MLP neurons of a small language model. Each row is named by its layer, matrix (gate and up: input weights; down: output weights) and neuron, and shows model dimensions 128-255. Each number is 128 + 24 x the weight over its row's rms, rounded and kept within 0 to 255. A neuron's up and down rows have the sign that makes its largest values positive.
After each neuron's rows, "fires after" lists the tokens most often just before its 100 highest values on Wikipedia text that the model never trained on; "fires on" lists the tokens most often at its 100 highest values on Wikipedia text that the model never trained on.

L6.gate252 [132 119 132 109 153 149 136 117 136 126 114 102 112 115  95 106 149 161 138 122 117 135 151 126 142 145 172 100 147  91 129 115 121  89 119 137  91 102 107 148 141 102  76 126  56  64 109 128 139 110 158 140  97 144 140 175 124 151 116 107 109 100 146 126 122 127  98 137 155  90 108 114 142 178 145 149 107 129 130 155  76  96 171 148 191  98 102 135 148 175 163 150 159  69 105 142 124  86 136 154 163 126 179 160 106 122 133  78 139  89 146  94 118 115 119 119 157 123 153 123  91 116 144  86 137 100 119 152]
L6.up252 [115 150 103 163  88 120  93  76 134 134 135 119 145 130 138 110 139 137 134 133 145 139 131 153 115 126 184  84 144 126 122 127 152 118 165 161 121 120 142 132 120  65 144  87 141 128 155 149 120 131  63 152 159 136 108 100 136  90  96 133 104 124 129 118  88 137 133 117 140  97 125 130 123 130 126 118 171 180 102 131  96 125 130 129 114 129 122 135 153 155 143  77  63 115 141 165 131 127 131 165  89  77 110 130 136 104 119 159  97 111 138 115 125 156 152 110 128 123 145 148  64 140 154 138  92 135 123 119]
L6.down252 [134 144 124  99 129  81 140 152  81 150  89  74 116 120 158 116 135 127 118 152 119  92 157 123 150  71 119 141 131 113 139  89 103 177 120 117 115 138 138 146 137 113 126 100  98 102 104 110 112 140 128 132 157 123 116 137 166  87  76 121 170 113 128 115 157 116 146 120 163 167 114 148 103  99 107 118 105 118 123 164 152 100 107 149 108 125 163 132 172 128 125 132  83 121 108 112 101 128  64 118  89 151  74 142 117 110 146 144  61 156 124 172 161 131 109 178  87 101 141 173 116  98 133 129 127 100 136 135]
fires after: " |", "% |", " |  |", "s", " Is"
fires on: "\n", "ol"

L2.gate1236 [134 112 146  93 110 119  92 124 160  88 119 186 145 116 107 132 129 107 104 158 140 128 137 160 151 115 107 121 122 147 105 101 116 137 121 121 118 110 128 159 121 123 100 131 159 139  87 130 143 137  83 169 128 118 154 146 108  89 123 125 133 111 112 116 121 159 130 160 147 140 130 143 159 117 143 161  90 115 138 160 178 134 146 127 131  94 170 159 139 182 156  81 182 138 138 107 103 131  97 158 128  64 106 149 124 129 120  60 115 117 162 122 202  97 122 131 145 160 103 140 180 144 126 130 111 118 120 168]
L2.up1236 [143 121 126 153 131 113 166 180 138 101 156 138 116 148 147 167 140  76 130 138 175 114 113 130 143 122 104 125 161 136 106 150 121 145 107 119 136 152 139 130 114 171 118 152 133 143 151 142 121 150  86 142 144 124 145  96 120 161 171  87 149  99 154 115 130 138 131 114 131 175 162 153 141 146 106 136  96  99 131 130 145 100 138 116 182 142 124 131 116 145 159 125 142 143 122 120 132  98  99 130 101  96 103  90  96 143 124 113 131 147 132  93 139 102 133 111 134 134 125 127 177 101 149 120 142 121 133 132]
L2.down1236 [134 117 111 122 119 112 168 167 121 121 159  83 192 129  91 158 117 143 139 154 141 126 145 120 119  96 120 126 161 136 133 142 124 128 111 127  94 160 167 114 132 134 155 143 137 109 165 111 128  85 112 121 143 126 146 146 135 112 114 118 129 147 140 137 127 100 135 134  92 127 119 103 130 168 136 100 117 139 164 151  82  90 133 162 147 150 110 127 155  77 111 109 119 115 109 158 174 131 103 132 147 101 154  77 153 115 161 129 174 146  98 132 112 101 104 135 131 140 145 163 121 103 134  99 120 124 148 160]
fires after: "."
fires on: "\n\n", "'"

L2.gate531 [135 125 142 147 155 129 142 127 169 128 124 128 167 116 155 144 136 140 121 101 119 100 130 137 133 114 111 131 131 101 147  87  86  92 119 142 109 121 128 105 106 122 123 139 108  94 127 124 141  96 121 153 150  91 111  94 102 125 111 107 104 101 145 171 125 106 120 177 104  72 109 112 106 119 111 143 140 110  67 131 168 144 129 118 123 108 186 126 113 103 171 125 142 158 154 131 148 154 130 165 164 128 145 119  99 101  96 157 162 110 160 164 142 160 137 106 131 102  92 111 120 118 146 111 179  88  85  92]
L2.up531 [143 126 119 125 132  91 129 115 133 107  83 137 143 116 136 151 139 144 120 110 125 121  89 153 168  85 142 120 124 141 155 133 107 136 103 104 110 130 137 153 161 119 133 118 113  93 111 138 149  88 152  99 143 109 100 139 126 185 136 170 108 158 128 121 120 126 129 116  90 106 158 124 153 120 112 119  82 138  92 133 181 113  91 166 128 128 106  96 162 129 112 138 150  93 108 110 113 153 157 165 140 109 108 146  73 120 132 127 118  95  99 114 142 186 191 136 139 134 146 136 148 167 108 156 177 100 160 177]
L2.down531 [124 149  92 121 122 112 127 134 133 138 131 120  95 156 104 136  82 129 121  88 134 134 134 112 163 155 185 151 148 135  64 118 175 106 125 117 169 148 109 173 136 152 155 129 143 166 108  84 155 118 119 123 119 132 107 134 159 107 114  80 126 133 172 139 132 146 131 144 149 141 143 143 143 101 115 100  96  88  79 108 105 128  93 145 154 128 141  89 167  79 156 136 102 105 137 125 159 115 119 130 120 116  93 120  51 111 151 108 149  97 114 168 145 141 133 113 129 142 150 134 120 113 122 101 144 131 171 122]
fires after: "1", "2", "6", "4", "3", "7"
fires on: ".", "st", "th", " H"

L2.gate1674 [112  89  97 135 132 129 134  92 150 127  87 102 101 154 136 126 133 102 115 135  91 147 128 189 135 125 123 126  97  62 160 111 144 116 119 132 128 134 124 126 118 150  88 112 137 115 125 132 126  93 111 139 174 164 115 154  94 142 120 139 134 111 127 112 134 126 135 125 145 124 160 136 151 157 109 163 161  75 177 130 164 112 117 115 140  80 132  73 147 109 143  96  98 116 139 159  69 163 129 130 136 129 148 111 129 167  87  84 115 175 142 155  97  82 119 140 149 131 138 152 160 123 106 116  92 117 182 156]
L2.up1674 [ 88 136 109 116 134 132  75  74 131 119 140 161 150 135 136 101  92 142 119 129 121 136 105 109 101 118 130 131 123 117 115 121 124 153 132 104 134 111 146 101 145  92  98 145 158 124 102 158 128 165 167 130 138 132 122 113 117  82 170 151 102 131  99 164 148 136 121 115 144 136 124 166 130 127 164 133 128 171 168 158 126 154 160 125  57 129  97 107 101 139 134 117 152 106 109 133 120 132 112 161 146 139  89 139 116 100 133  88 128 103 105 128 158 133 166 124 139 137 125  89 107 133 127  86 127 125 136 135]
L2.down1674 [120 139 110 110 109 126 120  78 108 115 136 149 153 101 127 122 135 168 129 160 137 139 105 148 164 129 143 149 116 150 110 134 141 120 102 143 141 123 160 113 116  72 132 136 118 112 126 107 132 160 121 177 122 100 115 118 123 131 158 180 114 137 136 124 122 122 165  96 162  80 134 117 118 131 123 187 160 131 151 174 132 164 125 128 109  70 140 168 123 121 115 109 155 108 140  61 136 104 126 130 139 112  99 133 103  73 147 132 122 113 132 134 127 133 110 129  97 188 121 113 112 170 118 172 126 130 115 129]
fires after: "–", "\n\n", "\n", "-"
fires on: "2", "1", "N", "0", "S", "R"

L6.gate776 [151 115 159 101 109 118 136 112 131 124 132 105 153 122 116 142  58 142 166 150 155 146 134  91 151 158 112 125 175 139 136 114 135 102 136 133  82 136 168 136 112 121 130 129 164 126  45 152 159 125 125 149 103 122 129 104  96 135 127 132 177 157 105 154  86 145  86 155 127 134 124 156  74 149 136 184 167 163 119 129  92 174  94 115 149 125 114 157  84 107 168 123 106 129 165 107 147 133 117 160 142  52 144 130 108 139 132 124 138 160 142 125 117 144 121 140 129 146 117 101 126 111 120 131 139 122 143 168]
L6.up776 [141 144 134 103 140 122  94 131 134 119 174 116  99 124 105 102 145  98 125  95 154 132 148 143 119 123 142  65 121 143 136 102  92 111 155 121 124 141 108 147 113 114 117 112 167 183 156 158 131 156 108 174 129 153 144 122 156 143 100 145  95 126 116 131 172 113 115 140 162 135 140 156 135 146  88  68 117 140 157 131 128 139 123 135 121 123 157 125 105 124 125 125 123 140 101  93 101 120 110 170 136  88  81 137 145 133 149  90 122 120 145 125 136 115 185 151 105  84 100 108 137 118 138 124 112 142 106 111]
L6.down776 [126 116 112 110  86 117 110 152 115  99 149 148 152  96 132 107 146 127 115 141  92 129 158  96  96 141 129 119 115 142 114 150 107 126 123 114 141 166 101 109 149 119 154 128 128 176 158 123 124 132  90 125  98 135 156 154 115 116 136 148  90 103 124  76 150 147  81 123 154 124  89 131 145 113 125  96 143 129 123 123 103 104 130 131  92 112 106 100 127 130  92  90 129 133 143 153 119 114 122 130 139 105 151 129 117 141 100 135 141 103 161 105 116 128 159 122 149 118 126 131  93 142 124 152 122 125 112 141]
fires after: "\n"
fires on: "| ", " second", "nd"

L7.gate495 [176 116 132 185  81 145 160 108  72 136 146 111 131 133 133 150 150 143 109  95 126 112 129 174 127 119 131 114 128 128 113 140 143 171 113 167 113 151 145  96 113 128 101 128 107 146 137 151  96 129 111 153  98 160 120 120 164 146 114 135 105 168 120 165 168 164 158 147 116 137  94 117 129 102 147  94  91 113 143 133 108 126  99 127 151 161 143 100 110 140 150 107 136 130  91 140 119 179 159 170 120 189 118 137 142 121 145 127 193  93 111 159 134 139 108 131 134 115 158 116 142 134 140  83 189 170 152 143]
L7.up495 [125 134 180  94 177 100 152 140 125 105 161 151 112 126 106 144 108 142 126 126 136 122 123  97 140 109 108 145 149 125 128 102 117 135 151  90 113 117 133 135 120  89  86  93 134 159 117 114 130 152 157 102 110 127 134  71 143 112  88 130 103 109  92 144 126 105 138 147 126  68 131 118 158 141 106  90 119 143 118 130 138 143 120 161  96 109 130 123 150 160 180 138 102 112 155 144 141 124 125 117  83 137 118 164 131 110 140 156 146 135 169 112  91 136 124 189 126 156 125  87 101 124 141 131 133 106 166 131]
L7.down495 [102  78 161 129 130 160  93 110 141 133 179  98  98 150 115  90 128 113 109 104  99 160 154 118 106 124 132 123 133 133  84 147 119 154 115 120 137 125 137 157 119 172 103 142 136 123 154 143 132 140 129 167 156 111 143 116 160 147 118 115  98 155 136 104 138  98 166 121 111 156 157 110  91 129 119 116 154 154 155 108 107 133 106 136  95 149 130 121 130 142 173  69 123 147 122 168  82 113 121 128 162 156 140 127 159 140 116 100 178 107 126 135 168 140 104  94  87 136 154 129 115 140 143 112 110  90 136  92]
fires after: "\n", "|"
fires on: "| ", " District "

L7.gate20 [ 98 153 108  96 139 133 140 115 136 146  88  70 136 178 110 137 113 128 129 163 152 101 131 135 117 110 124 128 140 156 163 141 143 138  90 128 122 143 130 122 136 156 164 132 140 123 106  91 129 150 133  95 157 110 102 129 152 114  97 147 103 122 121 164 144 123  95 134  91 115  97 126 109 135 160  97 105 133 173 112 113 133 157 136  82 172 130 149 149 136 130 144 157  80 120  89 127  98 122 120 106 124 140 125 107 105 163 137 156 145 165 133 113 145 121 126 114 138  90 100 119 151 128 162 121 134 142 109]
L7.up20 [140  84 163 132 181 144 127 114 170 177 113 115 171 113  87  81 138 115 140 108  76 131  75 127 120 109 161 127 159 114 142 133  90 160 147 134 110 116 165 149 110 114 126 150  90 169 142 108 123  74 122 129 118 155 160 134 144 148  98 142 162 151 148 126 138 115 178 111 117 102 113 118 152 171  97 145  85 142 113 155 125  93 106  96 142 127 143  87 103 116 142  95 176 148 136 133 119 114  51 114 129 133 158 128  65  99 142 119 147 109 155  92 147 156 132 108 123 112 179 137 135  85 126 161 138 107 147 166]
L7.down20 [100 148 124 138 118 133 157 151 137 138 161 128 115 115 140 114 133 147 132 124  91  94 156 134 107 123 118 108 139 144 113 124 122 139 139 102 149 147 122 112 110 103 126  83 122 107 104 138 145 101 117 124 109 132 176 100 136 114 132 126 106 128 144 103 130 127 137  87 121 105 108 143 110 108 136 110 125 192 122 143 189 119  84  75 129 126 129 112 156 126 128 110 150 154 105 111 103 147  88 147 113 138 101 130 162 123 139 160 137 130  90 129 178 108 115  72 156 147 158 129 109 125 165 133  97 109 143 117]
fires after: "\n"
fires on: "| ", " more", ", a", " most"

L6.gate1433 [102 143 129 122 169 123 125 124 131 137 120 121 112 167 156 100 151 128  96 122 153 132 146 134 141 113 121 132 126 153 163 127 113 119 102 172  98 111 140 168 106 126 183 135 143 113  82  87 121 109 118 102 124  84 145 126 160 106  94 166 148 123 115 106 125  83  87 107 164 157 143 129 145 132 131  84  64  98 156 122 175 107 150 150 113 103 173 133 131 133 159 167 141 143 106  92 159 117 155 107 163 136  97  73 150 146 155 125 135 157  96 102 116 144 108 163  89 115 131 131 167 173  98  94  85  89 132 101]
L6.up1433 [135 120 151  74 181  77 143 139 142 127  82 121 123 157  98 177 149 108 127 123 168  81 135 118 114 126  86 159 133 104 109 152 129 143 133 161 116 154 152 159 112 154 145 106 133 141 127 170 159 175 111 135 104 114 106 177 168 110 125  83 148 108 148 118 125 137 114 139 139 146 145 136 112 103 127 140 104 128 121 124 152 130 111  86 146  91 161  77 160 150 118 141 134 153 100 102 100 143 103 164 141 113 117  80 121 132  88 138 149  99 149 108 101 157 154 155 112 142 134 174 121 120 136  78 113 106 142 137]
L6.down1433 [161 134 100 164 139 170 125 118  83 117 108 123 126 188 153 132 121  95 154 139 116 112 143 106 124 138 133 109 148 118 140 142 124 177 135  81  94 169 112 135 111 127 136 151 135 100 107 106 119 134  95 133 107 101 135 115 174 148  63 136 143 124 125 132 135 115 149 174 128 131 137 155  62 112 161 148  74 132 142 104 122 120  79 147 153 161 118 139 131 137 153 129 158 110 159 108 111 154 162 122 129  89 150 193 112 115 158 121 111 153 101 131 146 101 109 117 127 128 162 125 104 164 116 150 128 129 138 110]
fires after: ".", "0", "+", "–", "-"
fires on: " | ", "4", "5", "+", "0", "7"

L6.gate1200 [123 146  69 135 126 154 151 165 142 137 174 135 161 107 130 130 121 133  97 164 127 172 148 123 170 109 109 121 151 144 141 121 123 142 122 115 152 120 170 178  91 110 175 114  92 180 123 105 104 112 121 190  92 147 106  95  95 115 147  82 151 155 111 115 113 106 109 143 123 142 123 179 130 153 143 136 142 118 125 106 122 110 106 153 119 147  85 121 137 128 141 115 135 139 152 122 151 144 130 168 109  81 121 136 105  91 142 162 174 123 131 178 116 128 124 137 147 108 130 167 135 150 171 127  91 114  73 119]
L6.up1200 [166 118 134 122 106  55 194 108 151 113 142 156 128 116 141 171 134 168 139 100 127 138 103 124 170 179 125 200 126 130 150 112 104 122 155 108 108 134 147 139 147 108 149 120 141 133  98 127 129 114 148  66 128 115 134  94 153 132 108 130 135 113 134 119 126 116  93 129  74 152 143 156  91 103 133 131 123 100 124 119  95 106  64 106 126 122 174 134 168 106 110 125 114 145 149 144 130 107 104 132 136 144 123  90 162 116 126 144 128 161 154 110  83 136 145 102 145 113 122 117 149 129 121 135 102 108 105 157]
L6.down1200 [ 95 136 145 122 117 109 157 113 144 128 126 104  74 102 122 158 141 139 100 161  68 135 128 125 112  96 125 124  66 104 153 135 106 141 128 180 157 128 145  86 120 157 156 134  76 141  97 100 144 151 130  97 141 135 127 154 140  95 135 146 157 194  61 146 136 106 141 126 146  98 109 117 119 110 116  99 129 114 122 130 153 107 149 136 154 127 148 145 106 175 110 171  79 102 128 109 100 124 110  95 129 122 101 125 139 151 155 144  83 136 122 104 116 144 132 140 143 120 137 160  94 117 144 153 140 146 152 107]
fires after: "1", "2", "6", "3", "4", "9"
fires on: " |  |", " | ", " |", ";", "%"

L2.gate381 [112 129 170 170 153 117 150 166 154 128 141 154 155 114 135 129  98 141 143 167 132 155 140 154 146 176 155 152 131 112  74 138 131 135  88 162 153 116 126 142 157 156 144 149 119 126 110 110 131  80 121 128 142 118 129 124 161 111 137 161 146 100 127 115 128 114 136 108 130 106 126 173 190 137  81 165  94  87 144 156 120 135 120 125 116  96 130  99 151 182 159  65 142 124 110 141  97 111 131 106 138 144 141  51 106 152 135 141 137 115  99 127 127 116 119 143  84 114 167 139 103  52 133 138 149 147 126 122]
L2.up381 [ 73 130 143 160 146 113 124 158 111 104 127 136 106 133 143 127 101 129 152 106 145  97 188 148 136 127 131 131 112 132  76 123 191 189 151 146 133  99 135 143  94 119 151 114 172 154  79 127 160 155 154 130 130 153 114 130 129 125  99 167 132 133  92 126 119 139 102 124 128 110 180 140  98 133 115 168  90 149 111 161 112 149 150 146 156  92 108  85 160 135 134  76 134 151 106 118 121 123  81 106 147  97 123 110 133 154 156 135 143 143 121 142 157 109 107 118 143 135 126 125 122 151  99 149 129 156 146 158]
L2.down381 [112  77  79 128 155 134 136 143 119 134  98 157 124 114 121  93 135 137 132 141 149 122 117 154 130 118 136 125 120 157 121 103 141 127 164 139 126 120 168 119 129 120 130  76 157 139 132 107 157 120 112 100 115 145 104 120  98 107 137 135 148 134 134 128 145 114  85 116 181 129 143 116 103 132 116 126 127 143  85 144 160 115 128 126 140 120 153  98 161 119 108 118 129 138 105 161 152 113 134 152 152 132 139 136 164 138 148 114 121 126 108 149 126 138 123 119 123 113 140 115 116 161 125 175  79 151 177 146]
fires after: "1", "2", "4", "3", "7"
fires on: "."

L6.gate1101 [161  97 143 151 109 153 104 119 107 120 127 136 108 152 129 100  74 132 173 129 165 132  91 109 127 125 136 152 149 141 134 113 124  82 143 106 117 128  98 142 133  80 117 154 118 144 125 114  77  73 103 133 147 144 115  92 108 152 159 160 160 172 149  74 107 110 152 129 149 130 140 117 102 168 166 136 101 107 152 157 128 114 112 136 121 117 143 140  81 102 124 138 142 122 152 163 100 156 104 144 130 137 141 134 142 137 120 117 118 110 102 154 147 125 106 159 171  97 133  92 100 138 157 128 142 116 151 163]
L6.up1101 [142 137 135  97 107 183 160 140  97 143 146 141 112  70 183 121 125 142 149 121 154 163 146 146 116 113 116 106 151 169  83 129 130 109 152 119  96 119  68 153 110 136 138 142 189 130 145 132 137 163 142 152 100 121 140  91 135 138 122 106 162 140 115 129 114 178 107  94 136 135 147  93 114 164 146 114 133 106  90 125 140 119 121 151 149  92 101 103 136 137  97 152 162 148 128 139 130 154 132 103 173 105 106  68 166 162 154 113  89  72 124 142 106 112 165 156 133 139 117 141 124  90 125 165 140 120  88 146]
L6.down1101 [138 137 134  99  79 122 115 158  97 139 126 134 118 184 106 138  80 138 160 152 137 148 117 151 128 106 138 133 119  97 132 148  94 111  98 117 150 112 143 125 156 129 134 126 134 141 111  86 138 144  76 147 138 102 119 109 149 103 185 152 134 142 139 123  90 151 183 105  90 142 176 155 107 115 118  88 126 119 153 165 140 111 150 146 128 124 117 143 125 136 163 132 141  94 115 163 113 122 152 123 131 129 119  84 148 122 118 114  95 130 129 155 155 111 126 170 132 114 167 130 108 133 145 111 133 104 144 152]
fires after: "2", "|---|---|---|---|---|---|", " |  |", " |", "| "
fires on: "\n", "018"

L7.gate309 [118 185  99 111 172 139 100 162 119 140 111 153 112 140 136  80  94 113 132 112 147 129 118 169 127  94 139 123 109 123  87 115 131 134 110 145 172 102  94 113  95 134 148  98 114 131  94 106 159  93 118 145 152 107 137 154 150 116 132 136 142 106 129  77 171 153 130 134 115 141  93 142 132 110 122 135 145 111 121  92 123 114 128 108  84 103 150 140 128 159 103  82 128 123 162 149 136 116 138 121 122 141 153 123  94 123 105 117 169  99 146 122 105 126 111 126 126  68  96 121 127 123 111 118 133 119 111 169]
L7.up309 [132 141 105 170 130 122 172 101 146 191 155 110 137 162 152 126 112 100 137 134 168  89 136 153 153 147 147 114 151 154 115 138 142 139 131 109 106 116 146 129 118 110 157 118 158 127 117 145 122 147 144 124 109 134 115  87 124 138 104  74 131  84 141 131 112 111 123 146 119 156 133  88  97 127 106 122 145 159 139 106 183 120  98 103 136 133 135 146 140 119 146 122 131  85 122 145 124 128 126 155 102 130 132 115 120 107 142 135 130  99  62 108 136 104 124 123 104 115 135  93 110 161 163  84 125 125 134  71]
L7.down309 [126 137 119 138 208  79 132 197 139 186 122 138 146 124 105 124 129  99 113 141 118 130 132 138 126 170 115 133 105 101 138 130 161  95 113 138 175 139 130 121 119 146 134 115  91  87 153 136 161 169 132 140 154 115  87 136 154 141 103 103 139 112 125  88 128 134 102 162  86 103 155 127  92 102  87 101 147 112 150 152 129 151 159 138 174 142 108 166 140 135 148 105  87 107 130 139 149 141 119 105 113 109 131 117 109 131 153 122 146 118 147 133 117 156 161 134 145 132 122 133 114  99 134  91 100 132 123 116]
fires after: "1", "2", "3", "5", "4", "7"
fires on: ",", "1"

L2.gate1025 [127 162 131 116 121  98  89 142 143 143 131 132  88 131 105 136 111 116 137 123 137 120 115 123 152 132 145 146 157 133 102 128 136 100 130 122 166  82 136 142 158 127 132 133  82 139 109 135 144 175  83 122 158  90 153 165 125 102 137 123 183 113 148 115 150 160 153 146 137 123 150 116 132  86 183 153  93 164 148 137 149 114 107 118 141 148 118 119 161 125 138 128 112 125 103  94 116 148 136 133 142 126 120 126 128  86 122 131 148 137 128 119 110 121 180 100 114 149 141 160 150 172  98 191 146 100  92 124]
L2.up1025 [ 93 129 111 112 161 138 127 154 129 138 127 103 107 116  93 155  99  56 147 104 107 142 149 151 143 107 119 165  90 158 123  85  80  88 126 127 121  98 102 144 103 141 110 109 151  97 119 100 100 157 126 129 126 139 179  92 156 132 161 106 201 104 118 101 121 102  82 123 120 119 126 158 105 150 112 114 132 145 166 119 140 118 121 132 108 111 155 181 128  93 138  90 153 110 110 103 133 126 132 165 143 172 166 133 130 146 147 127 127 136 158 128 167  84 118 102 101 105 119  97 127  96  91 149 138 130 168 114]
L2.down1025 [132 155 111 162 119 133 176 144 126 142 168 106 130 125 134 136 105 137 123 117 164 101  76 142 107 142 156 120 126 154 148 138  93 103 141 113 114 120 154 106 135 120  88 134 120 129 128 138 118  93 131 140 121 137  93 112 138 144 106  96 100 115 135 116  70 148 122 140 116 167 120 125 165 134 124 150 190 191 116 131 169 146 119 136 114 116 160 145 124 144  88 158 139 103 149 140  78 112 116 129  79 102  82 133 122  77 134 174 119 149 136  95 122 142 108 186 123 146 157 143 131 116 162 150 117 103 116 119]
fires after: "1", "0", "2", "5", "\n", "3"
fires on: " | ", "–", ".", ",", "|  | Labour |", " |"

L2.gate393 [140  91 114 124 136 134 129 120  94 151 162 111 162 120 118  80  99  72 113 108 147 145 116 148 113 128 116 148 102 135  73 104 151 121  89 142 134 119  79 166 138 112 105 165 100 142 141  73 129 138 129 139 137 126 152 127 125 213 105 137 132 136 122 110 169 146 149 132 123 175 105 126 103 125 116 118 135 177  99 152  99 124 120 114  98 105 108 122 121 149 138 135 133 125 194 149 121 110 147  89 149 119  82 119 141 124 139 160 153 124 118  95 159  92  92 165 150 134 161 146 163 129 173 112 101 138  97 129]
L2.up393 [170 179 103 105 200 113  97 105 128 108 127 147 166 110 134 154  77 122 135 114 101 130 123 102 116 143 116 130 135 121 100 119 100  88 144 153 147 114 104 106 154 177 145 156  59  85 172 131 154 112 111 148 166 105 133 138 178 142 115 157 146 130 150 174 105 103 102 174 103 157 168 104 137 120 138 124 157 122 134  93  90 157 129 168  77 108 130 137 121 107 117 159 142 145 139 169 111 123 170 160 136 164 207 123 146 117 123 139  83 115 185 117 165 111 106  71 101 182 148 115  97 139  87 143 141 147 124 113]
L2.down393 [161 138 105  94 173 148 126 125 159 173  99 140 114 104 121 165 152  77 149 148  23 122 160 118 135 209 107 144 126  98 139 129 104 118 121 127 153 104 135 133 140 109 123 117 100 135 134 108 112 136 111 119 115 139 114 133 161 148 112 102 137 107 132 150 127 114 117 171 184 150 170 121 135 121 129 123 134 111  98 110 125 151 139 129 107 159 123 115 129  92  94 123 120 132 134 119 104  94 140  91 127 177 163 102  82 108 121 177 114 133 130 128 146  85 132 130 134 148 124 121  96 127 127 106 119 141 148 124]
fires after: " | ", "| ", "\n", "022", "021"
fires on: "0", "\n\n", "–", "2", "10", " Cam"

L7.gate1715 [131 151  86 115 137 105 122 162 115 135 118 108  88 118 139 149 131 133 125 112 118 117 141 151 101 138 117 141 150 150 119  73  91 165 123  92 113 137 115 101 152 160 108  84 134 140 145 119 124 149 136 108 144 140 115 146  98 117 131 170  99 121 137 149 132 115 112 133 108 104  74 139 129 122 184 118 158  85  97  91 132 117 133 152  80 130 152 181 144 145 176 136 151 148 110 125 135 126 157 139 153 130  78 109 152  96 147 132 132 144 142 108 119 112 139 131 111 143 110 169 112 164 175 190  93 103 116 107]
L7.up1715 [114 126  87 143 119 155 106 120 102 129 141 138 127  95 157 109 115 116 191 105 143 124 138 142 119 152 101 109 131 103 113  76 139  63 140 123 116 137 146 115  96 107 164 129 115 115  99  68 143  93 120 148 129 130 125  98 127  94 126 142 138 137 175 133 120 123 102 142 118  90 110 101 167  98 143 126 129 147 155 109 124 162 137 155 118 162 120 114 102 194 113 121 156  98 109  99 127 120 136  80 105 101 125 136 149 106 135 101 165 116 107 115 124 140 110 138 129 141 115 150  71 113  85 112 133  98 131 115]
L7.down1715 [149 111  57 133 157 142 149 117  89 126 103 100 142 115 154 140 125 172 145 139 119 153 146 122 145 131 115 118  87 124 124 150 126 125 154 133 153 142 115 116 112 140 141 146 114  81 147 130 107  74 113 129 137 150 108 126 109 125 150 163 135 161 149 104 139 111  91 160 157 107 109  98 139 132 147  85 121  92 111 130 117 133 132 114 139 158 121 137 131 152 160 124 156  82  79 130 112 140 155  98 130 136 132 151 185  89 115  88 119 102  98 106 140 108 128 146 150 104 122 138 129 132 100 131 155  96 129 144]
fires after: "\n", "7", "DF", ")", "|"
fires on: "| ", " | ", " ", "\n", " District "

L7.gate1555 [112 137  95 124 116 133 134 133 117  94 148  87 132 152  91  97 130 143 132 130  94 107 165 150 120 177 157 136 116 139 145 152 145 115  79 125 122 130 147 120 123 151 126 107 157 124 133 111 137 109 170 131 134 141 115 145 131 132 138 111 121  80  82 131 142 124 151 153 145 158 121 121 109 150  87 180 155 140 121 106 106 113  74 106 106 132  95 149 131  79 137 160 118 115 127 117 107 145  93 113  94 150 145 148 113 111 207 108 104 130 169 104  93 123 124 154 128 158 107 111 114 166 158 146 157 149 126 144]
L7.up1555 [120 189 130 141 140 105  98 167  89 140 145 123 131 125 143 121 162  76 142 144 119 178 171 114 155 112 128 148 129 178 118 114 150 144 142 163 110 134 131 118 103 146 107 119 120 148 111  78 119 148 147 122 152 111 162 136  92 129 154 124 157 119  77 100  91 127 121 106 137 140 141 143 114 128 154 157 128  93 109 129 104 102 145  87 140 116 104 154  88 152 133 115  76 165  83 125 123 175 148 144 107 165  78 120  79 122 140 129 132 143 167 130 174 148 132 112 135 120 157 131  97 145 134 118 127 132 134 121]
L7.down1555 [111 110 106 134 161 195 127 118 113 133 119 156 133 147 196 110 123 126 128 126 160 121 108 124 155 127 185 144 118 155  97  94  94 139 174 124 115 132 137 136 135 117 139  65 108 166  86  97 106 123 125 127  94  99 144 107 162 116 111 141 116 151 171 143 155 121 115  81 119 138  97 156 148 145 122 168 104 156 119 163 150 153 134 167 112 135 143 107  85  96 119 139 121 122  95 116 148 162 130 101 122 151 157 128  35 126 132 116 138 181 104 139 106 114  92 123  97  81 136 110 138 142 117 147 114 144 121 181]
fires after: " ", ".", " ("
fires on: "2", "1", "3", "0", "4", "5"